Part of a small language model's weights.
Size: 16 layers, width 320, 10 heads of 32 (2 for keys and values), MLP 832 SwiGLU, vocabulary 2048.
MLP neurons of a small language model. Each row is named by its layer, matrix (gate and up: input weights) and neuron, and shows model dimensions 16-271. Each number is 500 + 25 x the weight over its row's rms, rounded and kept within 0 to 999. Numbers have three digits each. A neuron's up and down rows have the sign that makes its largest values positive.
After each neuron's rows, "fires on" lists the tokens most often at its 100 highest values on Wikipedia text that the model never trained on.

L2.gate494:495464504467503506518482469518456447483541498513524488465495491506510515504505464489473491511468495496458492484491477511511482476526468495482468539484553496489559492464520527458499507522526513557480487490475491487498513501488511521512516483488555511485529567451498457469487524467504528455476530521489497469511511486467548471474544501492477493455497527491468513512490524495473510484514498521457528549504495533504461518507562472519474489520485484517499506477499504469485505503462486503512485499500546455519539505468532490519462510505491528541548494507491464515467504533488497500544531494559450497514481483497522504527469500537492527502532515522533478473525486481453534517527473482484497549490532506482514513504502476524440545504492511494498533493489486525468549474518517
L2.up494:504461527476505555455513542483504512524526486528490490494505511484502530515514473483482510522471519516477458484464482558479504491549507477466510539492523445513477481519469491461508468482511496506480521485498483492478505480450475462478541484511544508492505497506487487471474471526519457529484463492485511472508507487494467458469511522513503441493516497465508494519484490464532466550541503517540547523505521500528512535514515501495496507496481524490509477475506482511483522500441467503514483507536496517503582538480511487502485453483521482488505520491529501495487523468502512506497531537514488497460541530492524498478528506505480484472544529512527498468522502511514574480495533487462510512499468519507528487484478474531480507494482440487470501509485459512486561457513496
fires on: " se", "k", "c", "n", "ne", "ction"

L2.gate379:548467485495473489514516461476505501514484480499541532473440508537490497510487535479473479475547463477489513473474510463554492489500492475462482514507465481501486500546455523494484531546453482529468504518469528498485497509531527481494504536487554489508451505477463516482520500512511494463483529508520512547518516511468523486494504571445490482488513509506491477453485489514520491496482511502476465533497430519491528491496539516531520510476503488516492492507537477518560542485507488521502486510522483477525489541446495512541510484513522509527495500515500511485553523471459477529510497496497454486509501526470529529490538487522508500510500505477491508554477532519484476497446475493490459483495539495497496475503514459533506484525495516526541519503469553483526528509491529
L2.up379:532464476526518494477480479499477532503502530489506539467512504512522516531441509501455503442515529505513523525515515499527499542504518506484483485493488456524455517500487477477478493516524501463486499512464516444487505501482472466496529504498510501512485509486493525499518455509450516474521459504490471466518487470456491476477479516505529487520463489497512448515511496502506481555512471507532480541504471488479495527483538482504478518492495510540502494485513479486503468499519522431456488488512556478519470511529460498497524502510493512500465499516516559484508517550525491498474493548523545519523504492485478530483535518525505485527464479483549581483504492546490468536538514437526498516463505530472488529515501464483420485508526536515506477442529477511485489481484475
fires on: "e", "born", "'", "w", "a", "ent"

L6.gate262:501498466508516469509503495491491464500523477485526531529484502516508488511498484453501505531478473540479519438503475436533494471502496537476488524550520517514515465502514510489474498488495482533518458511496479514486496493501481516492495505464542520504477528518510499548487510451465505460504463461494532465551487560445467471532505480446462515514496488522525467462491545530486496489508472508482499504544493482489482489524517504511499517495511524490513525508493508537538529498485506517483566460527499502492487494523534555513518534506495505447495463515440440473526492470496495500491462504490502498512522543467504500509477484502512497484507505540502468509484540486494500480473509522472500515498501511542517499490536485494545523526558514473511495520517438485497541500526563
L6.up262:490497499520497521478494497509462546573529542508551505471494514473482504437523502466502526495538561529514502470470489496534522521546512520473517547494481523528462515483539483504496485510494525529540510500514527493511515527511490483509470498497499508531508499508487526494475478476466497469459535496508501488474459479524505537511552485483518527504519438477526524505543559455461451522522447473504515463543505535510480496506543526480481477514513525535504504480501481513510447494481466489520457532472539480519496488466498474500510465507441490499481460509483508498516482507529528473523494514505520482465495511474513500531503490538471499505519504502528510543492517507489517498472463507509507496493519475520531499506490487449515500530505505488505464537479512469424485494502527
fires on: " tri", "n", "li", " di"

L12.gate198:492527516492467520526504502459453460506496525507503482490497480508540508468481484475479492478512499497509510588478507508467499495535474460532445499503499490436484497533523495506463497502480482504460483520528481489481463490446497432470503477530470472531506484484514511499479532470529495490482496458498467489500460514530500503507519513485485513500489471520505476526469500502464521501521510511507467522506508508492496492497456507496531497510511508513485515492477482494475472545482512482499511470482487496534472548487525545536497470489492512505526503523529486477493493505477519561490500469510534465509491546546505514527451508494464510458511461456549533486472483505516494497542493481524530468514468453482510454539512438496478474482512530526508544454514497487526569566544550
L12.up198:494528506467483500514482496496540493502468486497547503541491546508478491464538493517502477484479521536509538511487529495484541512569478480512480531522494507501488519486486505438546490530466504488521492495491475487503452492523503522477500501520501481475516541450476512450524515456523515533481443491514507465475517490516489470520496530477489521529507497481495527504451470468503499470496520495539529549538463496477517519519492502572535491535497505508503506445504472487493470503496525481534535539491470456484478474516513534485491501530534478496521522515507482516506510542503471504541507532471537528523528512510509431530524475493497496523458500496564528477500495483500497531485480500502463525491496509471522453517529537463479467508498480479527524438524566533518503497503443
fires on: " ", "er", " de"

L3.gate303:550463496502469505455548491519497518513530506512542483461514501486512511520502480489480498452456493514475453490530549510506496480571556475499542493449512468519494480489534522466517530540506486533498514516512526508499442494527490484504494509497506517488464497546494468475491534452489497492509563504505532507479493529473516530477503535491538505493530500488489508524446459491465500499519476490510516496515483515507468520525470492476464515523533529538497476479471507479488504492509514513491487458486458480519457508448494484485496474467525542490494517486506517447545500505475531501514529482518435545457511494481554512490518514475520522517513481526517491477510500505511536470509509491475456563526492482490504491489500494519492479513468487515539547520497527482506503485517500
L3.up303:499487506513477488509497535475491487509523481491507477479485473516522481498477486465477468453482526508512479481502482476503513516484507499487438475474489449532509488518471456487491509521462481482465483481481510544486456463505506486501481496544529539491515509507443509453545468527438507515498523511532494508497516478515535524533507547510483505503491483502470487485533483509557475503561469488523490531459522508508527516510517482474538504506474527521537485457521500539481526472501533486470504524553522465520482518487499520464493473533510475480505514474524503481462503439512526489499526505458520535498503525465496488499570477544504492494466489479506461476482533541549503483482484481537498486503496490499512486480505489516489501486497536550525495498525485500485535505500510
fires on: "e", "g", "a", "k", "n", "st"

L9.gate285:498487511510517491494436503478521493512515497491485506483491522539493506457486529499526499484484499500455539530527490506498490465528481496525479491526491508479429560500541406512519492505524505490503484526491499535502541475487481464483551427478484501496469495509481463557476474526533483520513587507507493551565526486521524484481519472471533495487495506511463509504455523513487505489506490513523490508474508502519464484503528483500500489458494477488492484464504454501526505485506501476518508486530495487502481537498437523528518510488461459513488474458508507485514468539531510500483501520520532469482571536495523473470472470524496522480503501492498516464520499493475485505481498448463501479527504460495499523497509483524490538506505525491517504488499472496462479500496464
L9.up285:493484469511501496462513489536476512544481447513504478502474483486471528495519473493484515507510510514515532481506482538497487457454470517494520508531443464472508510465535518495491483491514528480485489494462498513509451481438563479457505466473493459531499469470526466511506528525559474501488497507471569506468514434485514512458490449498513539492512522479472502490495514509487504490452509471447491513453509470493525447458512515486469507492517469457509516474477464492506446502531491477504513503524513516505493496520525482485503496467528528457470497495486500510480509506519514501455512451469506516476464514475469527493498494523535544502466520512496498510506517497502518501483510529493529491505487474482468512511479489500480487516460504476524471490496492481453549450491517
fires on: "es", "m", "s", "one", "se", "ies"

L9.gate306:472466500463509562511517498528532489518482472469501486487423496490479487561473510516492507514470538498492485531496459507532453493510520478563516508510498539462485551584514481497468499467513529481514457526468520525466500511492489495516499472505455519498500500505499480509525510447537494503524525461518504539491455526525517495487507486503527502501503503483504480485463471523491514496542525479495516460508506444464471510497554559495458489518487469470494543486508504566461536553522486478479506491510488481525468498514490483522514515498494489496528519450482510506471480531502474532500480514468525512482545531475526486489522501491487511460475473526491465502536565490490512494460485511467498521545509476498492477514484512511476472468519525493531482530510475467537531526454501
L9.up306:518443472528479509484531474504518506526485497519521538506506483496517476556518503533463484503487505463502462492521490542521516556497502530574519505451478531438492551544525464490476478478504518463494453493483476561493496486490471530508472503515460526522499505536512473496539497488552475493506472497479498543456490490513476470497512501516522483516485516526511501503469479514500497472524508421483479482530495441470489505451483515486475462509469516478494514499532526522493508550511491469488485525485518477540496512523534492525511531469505498499500499490483510532497507466478468517483474501477540490496505479486510488504514518503520509456506494567482482510524524514487520522524513504501539484503487496509471513504500496492504500472513490475523542538523482460516546483473510
fires on: "%", "es", "ate", "er", "m", "±"

L2.gate666:494500506511491487489494478523524524532484529502475481488500561442497486526486462488565500539498504511541511498522515497518507493527541478513510513537497501508492498509540506474450492500445497502508537551517504509487528507540525513543500476522513460501510483530528476493471531515485472520494466468522484547523480510508463530531469500535511466522537494479486468527477502519518499525511505512527478533507478499478501491496503497517494532450522478466495530476519500513520514516476510490520529457473506519491496474475523480483493474486500489457500496486528505500487466507514476484424514484464512519526515505465510504450519510531514459485538511501506506478537523449500507453442519520474538505449492503491495507510526513525455493515468495520494486515520469537537500484541489
L2.up666:480454490499505510506475560458473481532509529494484504532535509505449516497459522448475526488442493528518533526508560485480509521472520465537481486477480483516525542433465508467528468524512502471526541481485483497533476504483532484500534470518472453476503472506508491493495499519488530496492493470433549498481428473485466522467499488551516522544502504493479433497508478456502471476504506539540487493506500505504498447524505516502501502497520520494521493466552480484475517534487497494540510492472510496524516451516508488477402520475495439498499472499480493512512496512521488495495478527502482515484501517482505482492517527525492485477537507521479550491475509462450524490525506512482528526533523472482508525494495491499513522445470525488519491519518514512503497472499523
fires on: "d", "46", "32", "33", "37", " 31"

L2.gate164:488515476493500536555478492536488531526504500516513524530505506487475496484479485514563529521503490513485518509510518544485477462536483527546467468485523520508558464511504502443488499480529490509535527487538484461524499488487545536500502492527528473540508504503492514492502520515493506497474513508472501496541494482467476496469520521450526493475513463497554526490511480520447521497530526523509522553511502495514487456457480505494518497476522489507492508451470491463517459506515504529456492485523475502465524463518520457490544508507524519542511507543483486512513490532459514515533495463484470476506531482457489496489493531502479487526501482495513466495501476476513513530460492520456494466484523479498481473522513475511560506450487492502495447496468501475504499493501531
L2.up164:492467472500506434486519446543537533507514498496494525463494520507480489485515496566498526496489493562526503495527546516528513452496526487517497494502451478449492492529513505510497445490489517515481504541510490489474528472488544459512455521505526505522456480530528505480495531471479466516476501505526510526541488520508513479497476493466517540456553498564505498534532542516504467469458511469452522516555488495490506504531483502465477447491485516522483498504477515474509509476459504503493462495491511464480498482506484490443521544482503493479486548498510479516498489475496514531500472491526506452513513484489495509515502490512481547482501492518527528487520576465544492467511526507481478483481522488478494490518508509488502518502534511510532459502524502526563495487469510
fires on: "di", "t", "dy", "mb", "gi", "dependent"

L4.gate593:507466506491505507471498476532492507525495468499537524553531518484541468498526503474482463511505467493444479515533547483467531569534507491452494554501531521513489461505506464506465463519478477517466506526483552491520502477514501487542502535499501524504505488521550495528455468502475511527494491511520476516494540524463484551496518532501494511491542471479461478502461524512498533518496471493517527503450460548533509493520473506523489497515496534506490503504497499525515502496488464521512566494473528516523463462494473467528498505521459473484500509457457476510527524491467521481527510523494449513510541466510483476481502502471513516501520528477549546494528499484492482521464485530514475512551527487502532510524508497506452496498515498470489493482467520502498497550478499
L4.up593:484511490498450486502528501510530448486487475519428502468518487496472509519485469503472501512523525524497476482505498513522547477499515476496499521470479525497481474507454480489478531525516489512501494489500472495494475515480429493491522506540528508491523496488536433483485493506466528505485488531506497534495531523503504481543483511478507503510515478450496515488500511489471502555514498488478560525500495504517520535531523510457528460500508498501499560472581526441468498534534484513481509514528484461491483507510524529471526526496486504498501494448499523524500451481505489515505475508505530512490518515528511488488507502520493502537517518478486499502504484540540492487496519485510496477553489486523455496498483469547484545480534492568522508514523507533472459510537509
fires on: "'", "g", "co", "k"

L6.gate125:528532525489482501488500500500489459508500540453498507498472512478523496531485503532521535514529532518480501495500493430475524500480488489541500477512482468471521491477422511475460514537493485504529492495518507541535531529502550487495544504540497499534519542449503481529504476509483511489521499496487459526516506497519521513454503500535476504485527496490480475520489508463465470503501487509517497483490482501508518512504484491555553497458532498510549482515555541504493469506532441518532506522518510528517539488496493472537470509495489492520512484566499471474503481482498487511537476465517542505463531501469468501450487488513526467483477477457548505506499487485536513480520479510526438513467512508486481523506519459456496487513510500519503475502484516504485510490487522
L6.up125:493492491497489467530511521514478453493488523500488529526492495516512499493506487491467514529474512519505511554487506492527498517500510493463490470495523511503464511517555507505498520501496474481527479511478468486513478500470545492531516480461520489480462525472483477534498497533519504510510497497508508503550469443501516530464489506461527544460500506471498502459465496539497515553497476466525431484449503515490458514530491485521453489524483489495488471467534564486453492496490538440499437495483480492520511518433456526484515488488518478461484491495523540498518539475499472506452502497474475483535471477487520504454502503491507510422515536522468499510446534475514515555475511530500539473530500502501475492477501493495521484455522460510500490476520509472489530475492534
fires on: " one", " four", " two", "ly", "en"

L2.gate489:462468485493503473494454545548452474528476543516536534473494507452478490519483489511482483513476475498534466513514507514483512513504496506511496430490466522538564460517487500469472494504492553471532513487537469483497502520507514511488472514474520476472516517467483505490466529520534502533514519466515474522516517487463475475478496474492480461513516484518505537483516515438500517489515461539513524528509488496520519541480485508452504530511520505494462487496495555479485528507490512538476474470513454501484541494504490492473484556473533532506506466525517518506505501493449509517495482495488474471541537515473513543491498505478544494517504511471467488491529469484476496480489495538513497470541519483502504456528514521551552505517499476478493443500474502501517509511511500
L2.up489:488480525480519473486470513502474489489458482525497478472538489464464502507479492485447455526542467503492480508478487513483467506503515512515540447529478485469489495504524470507510482479516483537502499513507502508535493469510528479531481535500477500493480528449495541523459512496505484520519507481499506526529512494473542459452543483511558495534523479522507564498511464480499453460522510499494505493507491501457461508466483489512517474485496515524498528534504537457504522481495550509508480506469527502486481510454517507479529501454542521529441497516502520462511514449484468478488461499518496473502510519441508484517537487460506479504496484482471473492521498467506484497485462493500490499517512548520509483488526493524497506477526532514525452488520485451528525475483469
fires on: "on", "ate", "dy", "s", "ach", "t"

L11.gate406:443483511476556496525474509491467490546524514522544528497515535517504580474504486499482521477469495464516491527510505480465498480510508489506494535489472475533475508501501492487527487546459478515526518487557467478527515512509527513473466469535529450500497477489497511522509528481491535481501559524483529530476558539494469508471501515497529468486477462505479525518502524527490478508500524476494494495540460438483499496443524497528471518545462490472507539498471475499490486502483501484516483471544520477488507507498471509533484503504488435498489474535481541517489478484505489541512498508470489485484496507525467495495510507532464497501538493490495527494527500470501477513494508502525516488499522519493474439496514507521478521472496477485500528480484488547495501509491474
L11.up406:481532555442514493509472554520473515513527498461516480487490486486498508485492473524542507484524485503498487462497512466461501526492477505441490512481539468490505504494464478459530507504532517489507513519541506504458545531543520474455502510522548519472492467507485456511496520518489478532514516488480513505471512506490530474459467506485509464524502529520518526507454517515501544503506496496506491536468492525489464486465482508488440519539452483468481509459508516494503468473497543527480474486548508545503504511547482529472486517534483467475528506466472530520531515503526477514526486495523495532450517501505519482480531492479492531499536456458515509500505513481532473495490511503510531488511498528484507467526467520519480467480475481481508470503509504518494500488513538
fires on: "ed", " built", "d", " made", " released"

L2.gate197:502501475509502502517459495516549536503515504527446487467519506508494517549473475496476504466498522499478540519467479460469508554483495503506497504466444480507520467521506481518505481510474487481495512499502501533469495454482460482536520498522526499487477511513485523502531479520504519505502487514500468507530526498503506505514517524501516512542543506476436534482517482499534499519543471519516516543475461454509520483518535551562513517564531486502500470504565451492445490480479548528488503525538552484499480525484534516469476463498444474448514504474495529477506476481504563548516472488522503470517536499513585500492518528520492472503495484500528451506530480490496484491501497509524480486477533452497521490486481474487494504490478489484518533494500506540459518477543485
L2.up197:514447493534491435502470494494494481540459470503494488473516491504518497491540499521555548491443516525530522499460514527449479539508511499541528489502507477485528514511555492527517497467491479490469506493477497475519511499532503498483496519505465482541543535494511471481574496524524546530505468527456495462545463453476488452499512501466468489525551533484498504484490482476483491487497501532507480503494480471481461500476508494538459485468519523529523505500505503520530532522506522507548486467460532478479515491504471533476522479512486532466508482491480491488472461517509485514502510447512518506538486507508479481549439547524530487527473499512498499488511484463495478491511522513512493470496498494465498534528459519504530510481496499498486507479499510489492509468512488
fires on: "C", "K", "g", "k", "E"

L11.gate410:530513521493478516486503484511479495532520529479521511476518526460518503481485541467499547509526512494476505543533498489517520497482551481493446478502475494514512523485521518485482463466508551504481446494451497520508462511519549490476468519510504520517458520488493484535519524472487535445480527531498489522476509519490502476502500465506475504491515505517523473503489527463493479488477497473531490502537533480494508464507542501561474504479476489432509476490511468523497481482491502476499486499524490438506484534519507556505467474465496490509472484490519504513465492481460505543488470531455543510510531529518557480494472512537531538490465514514529513482553475510486499493507468523480451540450452512477489484523488496520482534491503424481515518490477464515508546514528484
L11.up410:515492493495495518492529493509510539479525502460510505547516517481507520506494519510509513496519493520499535512462497461453459488484506474513503500489503506465488476495494483566531510482489550441475500480467479566512463529564490505495461492523509495490540540487462523506505465492503543485479487506527472505513515538497487545503501536509482506473459462492504484517487514515483518522471442497494534523486522443477515519510516491527478520452464497432501515508494517540528470510475512424518521532494485499488495496501502515530479476513493505470484498494462546501483482493455504549516463490521478497535549488524504452499514508452496500514540511486522504520514503500492506509475473518512510542516504495496493525483508509494543481540551480507515491464508513534537521557480518
fires on: " ", " re", " Re", "re", "Re"

L8.gate496:492544543507513555528498491530493497519458531490494496471449466504492534548479454512488503484501517468470532512477513505495475461519548533486476493497521488504498481506489498477479517499507481508512513520492522488514510512528500515456495495495537460509499453464532474482485558481471465545473541482491506478488482502504510521486514480509564437506463501482503502509488509527454545529527504529536514489484502505472490539494482499502527474536446526485494518465528466504485499505458530499433501454519507503523462471497504498500501531494493524488509497466453536493478482520476473480524532514461486514501522478519505501459495506498459508469496490460509491468504526488515528522474499487515533489466479497514478499480505476519465510474465464489515467472510540491514473555531495
L8.up496:485464492488494472529486506511514492509452490522482435519509504529471483483467549497483455514516535520497547499464496508455471533493490489468468500534550501522497509469542480509511485524523484443526504489492493513456470498497536487446513515512516488484491476520531492473508516520498481523507515485483489529508527481496534484487511467516492514464461494542524549483484509495486474492509503500430479508482489468515522494525490509489462500520519459493479465492505523476525514480527510497498505495508557537467486516455504494475453509502471543457497495496498513532511518447511442489509469507513510496475505506511496549499462487494502467506489421513494502505539465481464491500503460472511489489491492493469478541527474507516471448517470533500522463508476533469528463480480505
fires on: "ed", "d", "ted", "z", "ult"

L11.gate383:524536527505467546529530518506484485495517521514544486518458503484484516509466505518456532500530480490507505549469450485527493465476522485486457507468517494503534510535504497471498487564498525510544459488542524537493478518485509489442467496480515475472468478545502475511489509454487480497523543466489458529491456499507490503488479508497490500498533510494520473510504490504498482524492439429520485538528551496501498495526507483478492480515524527484492522489533475554524462522476519514492484443499528500493556533520497527512528481501498455505498524475487516510508479518434507549512479489492510490490504539521473485486451511488464515478508468506501515497484462533539469494496449479533461517489507447537487491518488477515514526500511482511460511466526492458533531507509509
L11.up383:505513534499477561518467478504502534495504519495525543572487472485503500501517474498508465484462517536488495519513493511479480475533549471472473507511482530486512511522486539519464475514466521539460476517465521514532499498493537492531482544510513498489483551499451492498473484472480485466461456505514495506497506504461448529505519514487527527491486446512509480503478504493459502488529520454472477476489530511530516528497493474483495535489505519476526528500476482512553467532437582479542485501492502523438542517544493510508509468493508517476518526524532471497519539516499489498504511481483481530490525535479482481504479497506457489484505505485491485568541498495540465507507480500479447540518477473503482516537495480499551529523498531498524502509517478470493532520520513
fires on: " "

L2.gate342:452549474518492497483526528503486479543494488480474464538504511547505489496484499526544501449516568521504494507518496495486467510520446502483472483495485514505494501520545506519493498496510499541517528509510527526535504472514510482475512508547516482461491518508501516461473570536519510446541548475487477529510462463484498497493525533507500498505528497491532532511518511552477521518531500502455541525527487511494449467471526424512505471499494569526482465490477480509545487495471508494491487452523506534462526482484509475496518499478469476519542507514455451528519485500529523481542461496530446501508489518543526508517488507491484513543457496520492456478531466524466505498527497487500484512471474481472465491491530487475500501474505550495518508497468508518518504532517531
L2.up342:444513499490532514508489459492501444466478505517499502472528546445505513517525504505470494504507517504466511455561484468473481528508518491493520513460496526502469534534511535491495492503464472482497491529523454495507478493511548498455485554500481473508465503499500489496429513479512446508492508495534516509515469510537506533488499535500503547497495506490539482478500537543542515521488460523503484532528524498482522499503533500473444555458514539472490494508511496506489524512484495482525514492512497520450501483492506487454495570514557525515494507493501448498536528509475527534497479491525509512526476504508473492518514490526517480500494506493471551562477508477544509480528478523515453465517555497566475512473484496464496517444504538505485537485495494480509527486466526
fires on: "mo", "il", "ri", "ic"

L11.gate755:489500541538512519540480464541495504519540525499481486443479462458463522544480496523541529489503532473501510507493500464516472470474519490508487468461538513512488487559531488452479548484561496514521475459468538489481502469459502470499497512471469498490501511507471531539488519474526495483507526514521498517535508469487496511490471432523482473489522509501539457509506521481524518502495521479526463504523498489480523477537482497515518469455445543523518586486513501519486519506478533533557509499499498541521533509505478490529480486507504564508479507524523502483484497506482500461479517464500534505519532545533480500471486515523463496484488419512513463510514512498487487468473454494492525480491481493504486470496502512468529514481485505497488535477485515493525513519468522
L11.up755:472467544527495529490480530490497498504430476500478453529498524508509485571494466524495497491516510439484533558497551543491518506553484490452455493509464506498538488535484498463514515527501468517501535514514511489506502518465507476524477473516500462488478466461482472534502489466497527476502454515453551508512498469478460513504523510528506510499461472488519490507473481515514466525473514484534485528497443472509526500533496485490480505514480468502505495485496487501469467488488514530528508436487495512537514484506536509511489535468471526501517500499502498516509490519529528574475476504488504477495507515500500498475491478526456470527494495515490492509526495524521520483504467492469482523449491452491480487524507482467499510507517539491493528469465501466501511531513528
fires on: "-", " \"", " ", "tra"

L2.gate231:505516507481495525529508518527468466482537467469526521510489498493533478484524494485482481526489486492505471469505494567488501536537502472472516496527528544509524534492519470442539523536522517503519476502478524526522492529498516468522537504508495529510517472486506513486474486493485492484497483475460499492506525500509482530492519509528473528464496491510457464478502506488504481563524464489528515505532477536503542496508526496485513502498462510472489483525518545547501479472493494480488508488519485550488524456525505463461525477525465468508522512481513483470467445488505516441537481525472489494474511450473563549484533450447473472488500530513465508471559531492510480548511512536474506538508505480505497484516490524466466478469463499468472548517481510519490515525495459
L2.up231:471476464533498483495490512529475533513490489488498505516462505498475520479504488502482497537527513525528508499487466552549491539542506489513512529511512496485502479524481482463446498522510522484481501521491515486506543530553500523481505488483462477502540465504494526475516532458498491524514473530452502519499508504527468498447540520518482511494487510480510442445506441504510520522484515515518507497499535504493510464518487496448484473514498489509507513460507497560501533470501459491484536510537458546460480465493514499482463514494532523508515508512500479475499492536464510522488504508478416489495485480513533523476564518508461497471458513484517550489511566451521493503430467508503518534491475515499498483511493473501483549513522473496461511511468512530496540495476489
fires on: "cur", "iv", "ci", "und", "ri", "il"

L3.gate190:481485474510547474504520512468562500527544484516507510507494533513507510501498474464508501491548543522495500490501504517475430510490464509492497547507510526515508464495472539480523479483532527480485519456509472506521512504467435504493516496453495473541501494496511476501508541526516514504496500504539520496516484544490453527512542521504513499473549508467487501527486514494501502502527500556497524505502488515512470520494529528484517491486508507489487486514478435492513518501480502545434517496537513477504475500482489487549532463474521512500504504483474471478525497514493511535518538478469437529487541540533531520484510505510510494506461511506435510478518481530493537476533506473499445516519491519492502472499506472492504525486475520474487478519490482431500504515498538
L3.up190:481532505441495452450484462513469468525502550551493531457527496463499505522472499482491554484485499479487511499532542501452489500494550538519502463456471494493517496534500470499508508506504488468521535496497495499461516499480508472443479531508516547489475478506455473501531507462483465490494491512532494533506519464528487528493524474481490476509476500534500527539485522528545540462508435488538477479480526485516471470521536487499527549512446510496506500464480503494511480533503513509487518542546517525527511477495473491509529496508483461486505498432502505511511532497498450515518477525493532518537486505506475509462489572486548504442493507497536503522525494536492472515529495513522493513515512513509473454517498505521492505477491526471517500459524516473487491518495505
fires on: "se", "ic", "ne", "lic", "vel", "il"

L12.gate172:455517488497526571480537497504498509448463485477534483541466497515511493508529482489545483496492503489463458543477439463502498480521511478507510493467560509573515459514516524433514510476533512505564473528524432489491504477532463540459517462499510503470473525443490486524475518521530509519513520521488507526501481506489518501526447457501494548474543488496516527484507529521464525530483508489509507504478518480504447480517543500540504497482483473503528509503520507513512487491498499484479548517498500478480501537506514464497502502469472466484492503509512432453461499505495499488500510468518515520503513509515509433508518456482500465552548467495533480487531496502480535496479458517491527512517530499514490499487495496503498494541524496492469495496486504482519515510516533
L12.up172:506540501464510500493523460467535511483507504477524509530500474507504470486497511496496435517502527545505463522501512515481497533565542487467529551518499508545525502472496499501533497498530501489510492504480544473533495493486449517501507537477496524487510531502555480486506503517488492518527513475501516513510547458502468490530544500513489497480531468483505537490534467521478450501520493483510510539497492508485506505474481483540499508469463448509489523466501503467490494482552480524527518533542567438557526492525510535498460481516467447490528517505486501461491506513503535441539504493500507484502453495507466500487509487517426502472492482458492516531505499500509496487473473518539495472526540476521496475470523495497535514478482531504498495495489518524475517519460505
fires on: "n", "li", "re", " be", " |", " 0"

L6.gate312:537503470467489510523475449466531488521470486487507477502519479526481464478505452514524473507500520458454469530480525510503525535486504487525509490531489542493501488483493503492512468510503474520497476508532482483533445480480471462505468513515533496532519498503502490486527508479507500476487525465501494471528533547508467512520470547513523521443544521495528508532503503512512480462463491521486510530477475527547521458507507483496455510545491543494503433519512523499515478508477488500526526505511518528503484476523521520528508445503468497472549512523418515500506477520524514523490496472519459497477479512527519465512535490455485509480479493518508494512484488518486479491480497473576496477450505478513508508479501502495501536457471486484472533482502484530520483513468507
L6.up312:501502481491486443515508470540489524529483500502501486449499485472473493519506519540504541528498507505512478502509487573517454497488484479502506487492501490477537487516487496526488487475536543547486531517464497477531520468482486490512515513508509524487521489523467476475491517443512510522537462492498476488517533498489550508526468498493467493470511465489542529504572495520504510524431556483504487501502530478510474494479510548475520510489474506539459502526503526544519457487474502479513471490502462500497490510511479529514476481546529516479526511475488492503491488488553488476458507465539493490534458524527483467499532521481541490509491505490502528480498490498500508505526510508467576509499491518478495458501444527517528482493489500492470501477448496488476520505515558
fires on: "k", "K", "ation", "t", "P"

L2.gate209:571493523478479492513520542523522493547508520420567508474501505503484502470517540502511512518498512528470471511489540518507525475478498460507463487526473450492509536524494497480473502498477504512541502526487489510530536531512538517501451524503530477480452491470496481494507519506510491491507526471505524561527463471474574491457455514478504453517475493499535537483486515506473499506528496499515492519549477505513508507485490507519482488436517547483542489512488469501531470473495497497484507451536474496491506475458514526505484499482505527478508517513505482489512504429472482462506474493468517482506485526479484515453491482492537511501520481513504515527506503477517500504491511541473507488502478524498509470539523513526434497496497504498542474480485509507514526456473489
L2.up209:496452565506499508510468525522491522539522463500502410490456490523471481444505515475497499507502518532534508532481445488497461481475498440475535484488494515498481500455480571480516546503497517530514520496483431481512501546514476543481505507526527477493514482474501513455505521524537521489433505516445542498516509474530491495467504528500501514514510491492549491523496455470519477485457511504527462495494484543452469548545486523516471477502509488505530509507528479532489504509513483513476517480494479519480527458494460487524495478498488521508535492464506501502516550488512516531509479450484500495493471498522494517479477484529499485510493450515488504479468486478450530514478503534506505476475505485487524528478521497478481507491463527467498492471519535509487483496530504
fires on: "vo", "age", "son", "34", "33", "32"

L3.gate778:514530504506499475489497486536521511498499468494513496497475520491512468566462501551488490506525512480479521523478481510533524528505478496546503548473486508517544499508512577497505500478485494484460527528531507486504513490499487498492503462497466521499489482525426497489483512468500489492494532484548515475447490511488484523502525534491538512478436525476468512511518481516514472499521491527499541482509468469470553486484486488515530486528543490469466484541508443507474491464453463533491500485528493479481478465482536496487521476508488542485498515507458471482539456498507542476461469460525489508528510514501539494439523499506471472532543473503504499507502479521512479432521482532475465522509485504497489518513492500504502481481514475509480475503490484437468502505502530
L3.up778:488507522483511483514514477492482504512476498480458526459525502510524531491508547502532451505481521484476502535546478487471520485506460549464462517543500475500510456493483517507505519475506507494529485487545492543495539494537490476486499499485516460462469537521505503508473464455532533469492495514501511488513533462492462497483473500510521478514518515503495512550543491544496463498505528476496499519531496496512510485432463507491451462482495517507470529492506536500461500539470437516484469470498484533482493486483498475490526510479441498504489489519488499479464513513492443494469517496511483497481517493524535450514432515502471469517483453517506510511512474482486491467526487495532515508519539505480453489502521537479518488470502478562516484537473444488477459555484498
fires on: "ter", "ke", "king", "o", "a", "te"